config.toml
num_hidden_layers = 11
num_key_value_heads = 2
norm_eps = 1e-05
parallel_block = false
beta1 = 0.95
beta2 = 0.95
z_loss = 0.0001
dataset = "wikipedia_en"
MLP neurons of a small language model. Each row is named by its layer, matrix (gate and up: input weights; down: output weights) and neuron, and shows model dimensions 0-191. Each number is 500 + 40 x the weight over its row's rms, rounded and kept within 0 to 999. Numbers have three digits each. A neuron's up and down rows have the sign that makes its largest values positive.
After each neuron's rows, "fires after" lists the tokens most often just before its 100 highest values on Wikipedia text that the model never trained on.

L6.gate478:446483526454501539499438476509405459468423492531508506544485493516548455552497503557469514512524517484520502529511479493467513526590503543504517489494489551467508572502502547504491538487486555485529570505524482539583440552495487503517514458477393493527577461544523404496561520511449480450476497510515517565465514509483424586508455563534537506486521491488518512483567580506497467463618459454462496534534490517492488508439486528567525505523372502497451564520455463530478487489484523473482604505486511583480467530499599547511458492466512403461469469486467507534495458470523440467
L6.up478:459495480487455530436487471447443547505443560502537500558443468517545467548515479543560541554546497458535524499459413496517509549518476454506468498466553521504485473545590525523534576414468489449541497521456569544583561480463552471543531439513431460525602524538462452462524548523502505506481488569560451578478517513486496519511460541572434538509500463475493486436491544488429531509509514493552466557545495512489521490523491488514565475534434499465500557495484480491533544494528513524469531589440503589462498450508599519480506533479534482470457445453472529545506530517464425485
L6.down478:548518499521521517483535464597559538508529502450546594542528490518569574610563506532506566560473480447549559529501533455500572478494503454532506538408531444526448562468534509534540518534523501526521421462495532493490451447518505438458575520473488477505496547524510481481476447532499562508561536505428495581506529458551488444490520500511498489555528525427524458493575472468544535466557478536522457491555519512527419458452526464443571487463565510473539466469496477541472466512551428524501534493496500558458575449484513556521534537520524544450512486522474449505468521556522480484
fires after: " |", "|", " ", "==="

L6.gate49:454478484487497505447456516501451488483434474449554546537517494475542523473487551512482451511493528519514517494539473483513561514589459537480539475506523517483533513528549532541425548428560522488446444484552503508471478586502487506516518469464436559545576454549447436425483548508502454409489479453521496531496464498478418555510526548558559558525507504502511514469602598503426460478530487458508520521498498542456462443492467539527491510487471516488424502477458492479456563515465528464469581521555527537540530477485576520537468506475505437497424453457464540500519468462569387546
L6.up49:472455497516489508428452517437514470526480502496531525513552550560465491468452526534486497559482497495439416477461466495515549513531528541431544521508521441499434425514561524543459578423486483511448448474512545533496504493472540479570553505545559551503519497513443444527485591500505479459512494478527485546445429451415466552545467548506556540487504523422498461494557495535464540510544549450591553564385560502470480439529428548520432545570532469423520475483541523503497476546447504492468536458489484536454500528488488519527521479494518441437452440497495482504513544506483517520
L6.down49:508557452455477495494470466470444533462473476505500493539479519515486514479448539456495501500437426501499439501535464544485479470438538598466554560440504435557533509476523483467583480500515516542502442450485546439518538505454530565501517440550524463574494573462544468560508453478497524537465520571523456443555517482414522450507482496539548491525530472513515476504522519474517533496492542450515509462450533485553471473501508536532558528519509495497483423534540597558561446504521536498520515447607471550511510553530477514529560432523446472558494486475476543493555499566421615448
fires after: "==", " ", "===", " In"

L6.gate46:494480515433482506393525456504425454464495495487513468502427539516500468522476527585510517598495479518490467493502492532485508485485510530409478503504449525465469555532510456469496498440492517512520476469469532543523489521477486537536501448542482491621527641456459510500508484530506485528470459542583483522468527488426447563495477608554524421506505507453493462469591570497478486481531502516445497513526509442465533572447450505516510485533482513495417521565475490544547463463460491493468515485514529551488480497491572510507426436468478404509581482484489436544498453530515547464
L6.up46:549508484492564515498556486493603474561527506476524500464465537476502450503464537551567453533519491443509466432442479492516471502490546501451496561486393520499521502527534525438405504452503486509447488423457534564490496482423486521519486467546580551527542603497475532485486438539557515517466495516486517532486529491470394593516563541562517457516493468455500468490534539518511486520539520490516545518488470460509521510539380507530483466477535522404482516590582481616536457469476440517510468469521504438534512525456491454489491453482525453459526519498460495523504457481489481507
L6.down46:527488436484543498519489478480460422523523456517527495495433538508601469485481539554556411508526502494466499469447475511489515433484592497532463524481416466532409531547518483515469476431494528470548496481524518553490521458460506616477546518557508506478561486482538543496446513452518519537445477534490540489510507526444496489594542530461466474413513482446452438496540456428516473529587563489497465561531512498527514517510526585483535573484500590516475468475516476533527465470530487530453436579536444491479525501515573486504569476482528516531525446429463446515472437489493528504
fires after: "\n", " ", "|"

L7.gate408:457468474513558485449431485471454474473460506493515454530555446475550536574458533530489484496454514539470482515496464575435546551568466547552504448534483607505478524547481490565495502479528537522452488497562478486519485505494499542530492513506479502528539581569522482482515502427518411503473471557509497451507447529506473502512479581500571490533484452518546467498534663526526571431528457502469495519505513487590471506495458546513558513487507473549456531509469487512505469461456554419433560525493480527449467469522522587568463535446532471514446444484471453530517525528511470435
L7.up408:492472523513505416456452578519470485490434474478480424554548479533533490513497504529469485476425483539496552577456486535522515456514467529535540463443490528499503483501425526495509531526484477558473525473555406508544477483543552505486475585573583499487513537516405514523523512438514498512446443506462534474501515563539547406533481477474550563535433486420546486438511539470522478510495527488414510524550477499529424542510577497549537499454500509540487505532456444476531510423484570485509572466447471473425450518534563515556508490479466522546510429442486521548524461532512556477
L7.down408:430497557479471512447448481424491530509520509537566466436464552510495465531439521500545492494506507484540504445498499568532453515518460486486482469448466492579510426518420449466539541470505472477507462479506521545519540518488485481422551492534592500586438525485483508554537498517513570512426544533573533512524492438481485478537496409463445471494534513487514442554540438474466579558509509505572524563470608484492502528491461499495445502563528495488484532450470568477452464480474485549513456511587529508490506480480437500509485490540466498537509466566491556489495453641493486550
fires after: "-", "\n", "|", "==", " "

L5.gate418:580483478524530532453486509486475474453534459495498500469519498489578486483445508513505380522494557502520534491549488564450568507524489542524488488557531523466550500526600532506481517519509547547514482476558497470501463557563409547481512510488441483549474520512546467429510562468479398545481448453479552507460503463484407568511494568509546474502462455462468416430592564505544469407506439482473503487520488477535480515413472513551498490544465513468424513511471500501483561498475497453470505546504503504527562536540560503500463486427508446457440456543504448519488506480577468498
L5.up418:439498522575483503531472501491424512524403498470507508491536523473534453488483558463485450532532548501571474472467602505500414508511467565557512490543498548473569510503459540532580522497488501513487397614485572542452562487501511521556510488487472508489505485547507469539468551494511462454447545417488522491518453479433463593498494545585503530529541472387498486502561605535417505504480464463562570495478488518558520461537477524512484480540493505521510504496541509460499541464460550476488554519502549482502520508518511472549473518477574484565460454495536521508487496536462519568
L5.down418:504500522491496490523516504555489479413461426484550628459554546524506456482479527504506439518510444488523445457494546386542462471480532524478507539507465468568544425454510556504543511530457469523430484528517551543490546409497470511463512445530500521486477394534548471535505540566509617482478503471481454524507521509450519531501516413476482528530480520500544450545501492500443486497547546495533455555539532507517481434524478533477510526544475506516540501568556556498506543522483524535499455550546441462459490526486541517517494559504447479411526470542600541488439507519436455541
fires after: "==", " ", "Early"

L6.gate246:479515495471440526477468461485479494452472452500462482456425507503536512527533492524412497520374504526492541510518491515451525461568426528454522459533554476516515486481499497528511523474463507473439469510510510557516406499456501501453465520525517500500590483500488453452581514478496474484483521503538484490553490579503403469498486548607539545505485474484486511509509555502517464491515555458435470498574581509513480543451440518509498436514489533501469505514465481433497537447416588476477486592483529531502459556458550609508463468471536505550427420465533499528538481455520432430
L6.up246:448548533491499541429480500571484491490456492485538540430494549427549536528590470484466495519520546532490483396440538498478518497502449527450464482472533521477461536472554477508481438486495490445506474556424505536548462502474466519487462484497551512486514487491427436434540510542485509510518461495390483503538557554543374507493542505528451485503524513387509449407491472538501487481516520552475461521534496510422529551485470477495525446534505533447475520453486468498541500531477496498510509495466559514497399571462505526566502403501530449477450487439450477531503434485523425467
L6.down246:462511605486490513542519475466500515502525563459476502417507580475546488480501541468534513467523553537556497455466426532497531537495501477471472514505482522523429519492538601535462487490517501476474484533442525475505534436519469578476543497536489456541547485450523428417482573431477552515422468467519516533473494527507464515491448520437476506493531472432479456511461461580499516602463501489451504554555471481414604497439478515432512538504574529481477463496514435518449466512505581587481503574525468440556457507493571498515484499499501515494476560527520422520463498473511470470
fires after: "\n", " |", " ("

L6.gate183:532543511493510486420415456489486486459538556421445498488569532434517487530475470526494482462488523545470452445513469560497568566517509498500433453484483529485506490514576511561480520511601537434523561457517462549501495526459461535528504456465541555498444590465447495428533527438531483480503479507480516550479546507468451507497499542506541527564453451418472464477530514524514483461504428555470447552467525458453515536502427486538503507563455537510443540471493463496536478529490515494447569493533512571596550497506543478431410482419482455463509562506473469530529518520528452454
L6.up183:534515523538474471462437471505491504512586538445401455434556556438497447525461515533464440491580541521436410473493478494510511484509513478534418440535443488506495450490513502546488535473543473481495550459480508524477529519432522511575536477513501512446446574498452502512428545439515487446438511503528455560434519465466507484500505510511469550545461453428525491491551505570511437507461411524516502476444549445432535492567423448477506509579441504582514486529561480470535501515493490514440554490517498579562572534521494478442500461491513486467515557522526500496497535517526449470
L6.down183:495490512543533486480420479571546466498445496480533480524523501530473496544486494486495472522492482427465485515505523496463453466523526556486504510505415506514521443434505490482488528525399409464522578448491477557505467463571558505497521531485505525478498465570532532540553541482472655497487517467478530470468557546551519497442560380490474472522512529529521532554491513507530553619447541491451589437523520428468500458533506537443558507525521436520501484471492515497516544514482547660505491443499477484497500534475486475533490508544506546501488547492448514483514465519480490473
fires after: " ", "°", "---|---|---|---|"

L6.gate416:491502496443474492463488495479482515451496460422521380520407577475455422547537516494436463533497463525523479471508498527490511501572473550405408416563526534495490487489483493518498501498542499446480442509472511523509407485468433526529447486526485533543532524466455477466512459515511470498496527472463433544548505518462449475513503587596561518513498512492451479500532527534589475464514512440463530504533512442442512518504385492534518495530475526527502500505455515483464515381448543474433507520435534558551459542513527504526448472524527410514470508485472471477511479491519457433
L6.up416:493488478492517552529501465476469496476526435416494468474409493489539490476510520489436466562477505439471494443470537482506475498473522528405460461514554595554477531542488517509528496454508504472508457478474492521529492470476488482463514503565519517569568506451472418510482456577511490524503476532545451478541538585492414508468566548550502484517487496438496466479534573531493463491570553481483554495531479523487502641449479484500523497503498538481460501578454469501573517490497595517447507516387468478484497557470506543500470376488489452506480467438493469502555465435539481453
L6.down416:533438487491505483577461524505495498465524463531485558433498567539572461480488537530560451492495519483534511485488449524534488488509594462468491514496468519507412474496545539551500494443472500460478463518505544507545567470458511512466560523542519470523558455522498475497420543482494549519486449514510536533499543572449489488537525482459519478409526477417403471417509488507496558569583570494529493489578491466499544521447531516438542540540563574447441478516496473460455446523567578543506433575529444465488507548466535516526544454557446526490492523468569447529520523491504540503
fires after: "\n", " University"

L7.gate102:443580518582471463447450408451499563437429565441405455478452578496523500467467498481504555492495487489439479509493489499511462523556530530523508498516503527510509572535515507472492521522464506515544497431572460493493532530465493569507497498534481529426423565523529522510503588399542506489497465474492504579456507455530487499481504529479464497506486484524522491499535511526540495505491400512560446544491512424518520508545460519492538480483413469488476502455432482478577534575520525547461538483574521496509504569524555493499500429461386457488527503438492537509503537537431462493
L7.up102:562508510539500545448570505513517479445531479467482480545532539468473490525547486526474554501494470458490521424467521489524445513537526520471503512531504585472456573458451518515503464477566489491556516516492519502573454459507456505545467465497574579530507553510533480490467509460507468409549460529407520539485526454503391495461500497490486523535554495556486479490561485455537515439541515510551515513509453472498498513591462512480518426462460481469502549491491500642518460504559463492453570430434446526527473526491451533556463493488534437461450545412505477492622498515464530496
L7.down102:518551498501497538469484527521468460481503527529496490483537453484475502557504557521509500521548523532480502533489487542505506519553495478485538487505485442508553504564508534484516540480457502500489498459542470509475504492546530497522554534447478461491526538505486508487498520491498712500527563487506462543444585514514516506503519474505553497516454480488471514506462543522446506669430492493493491471493540500504540475510460483545552512464480453522465449521460512454445465544455464741521507477520523471457546560513487511514532484450507498437493487536470571524539518511501493522
fires after: ".", " ", "0"

L7.gate413:532484528534577467514509523462454503468518544472382507546527427468483497539508487507488505442437513502448527500468528506500496536519499512494521413516480516433506516500474464493538563541478571468452526470597522461544462536471437491479487448519486491488526541480543523488585503469545459490441437506386566491483486470506532489553475569459569451519546471552529476527512549513551506443547494525411490531512471460525515568524485556517457499475492524529454546515498479461516561549479565441441504509464493537550456496534599568509457504461469449454485539480448394517491511436504551435
L7.up413:508436529507547459524451538538471480411427492438442522531549527471560474573536417500481477443439546523478548497478446512428548496529488557456497500580403510497521501489514547531516538517477467466536532510589505631578498540520485604525463453545496516492530592531473462450551509447513472462485483467465445508518500545509538472462497489503492530461530531458549525464479499525547512487482504459489469447520470534463467507477499517590527419476485513555515439496457463558530516411536510464465543510492485498508448532551552516457492482492457488453472521468475526543519559435559499513
L7.down413:439513505490440496481481498444520527446490449511555486459474548532466518509463506489491457505496473509539445487513478547531441488531466516488454507476539477586522485511473510461504452530503549449507484486468487489531510486535436499435533454476496534555477527521490522501528539466530675533461519511553501513554537499478448549502510396482456471502473507559500464507532449525519549649480482519540503499479507524527522503496522511495536530493473503478532574497458595556440488494495537649555469522619486487445498495493455482438490532444469472505517458552498562502500479581476445552
fires after: "\n", ".", "°", "″"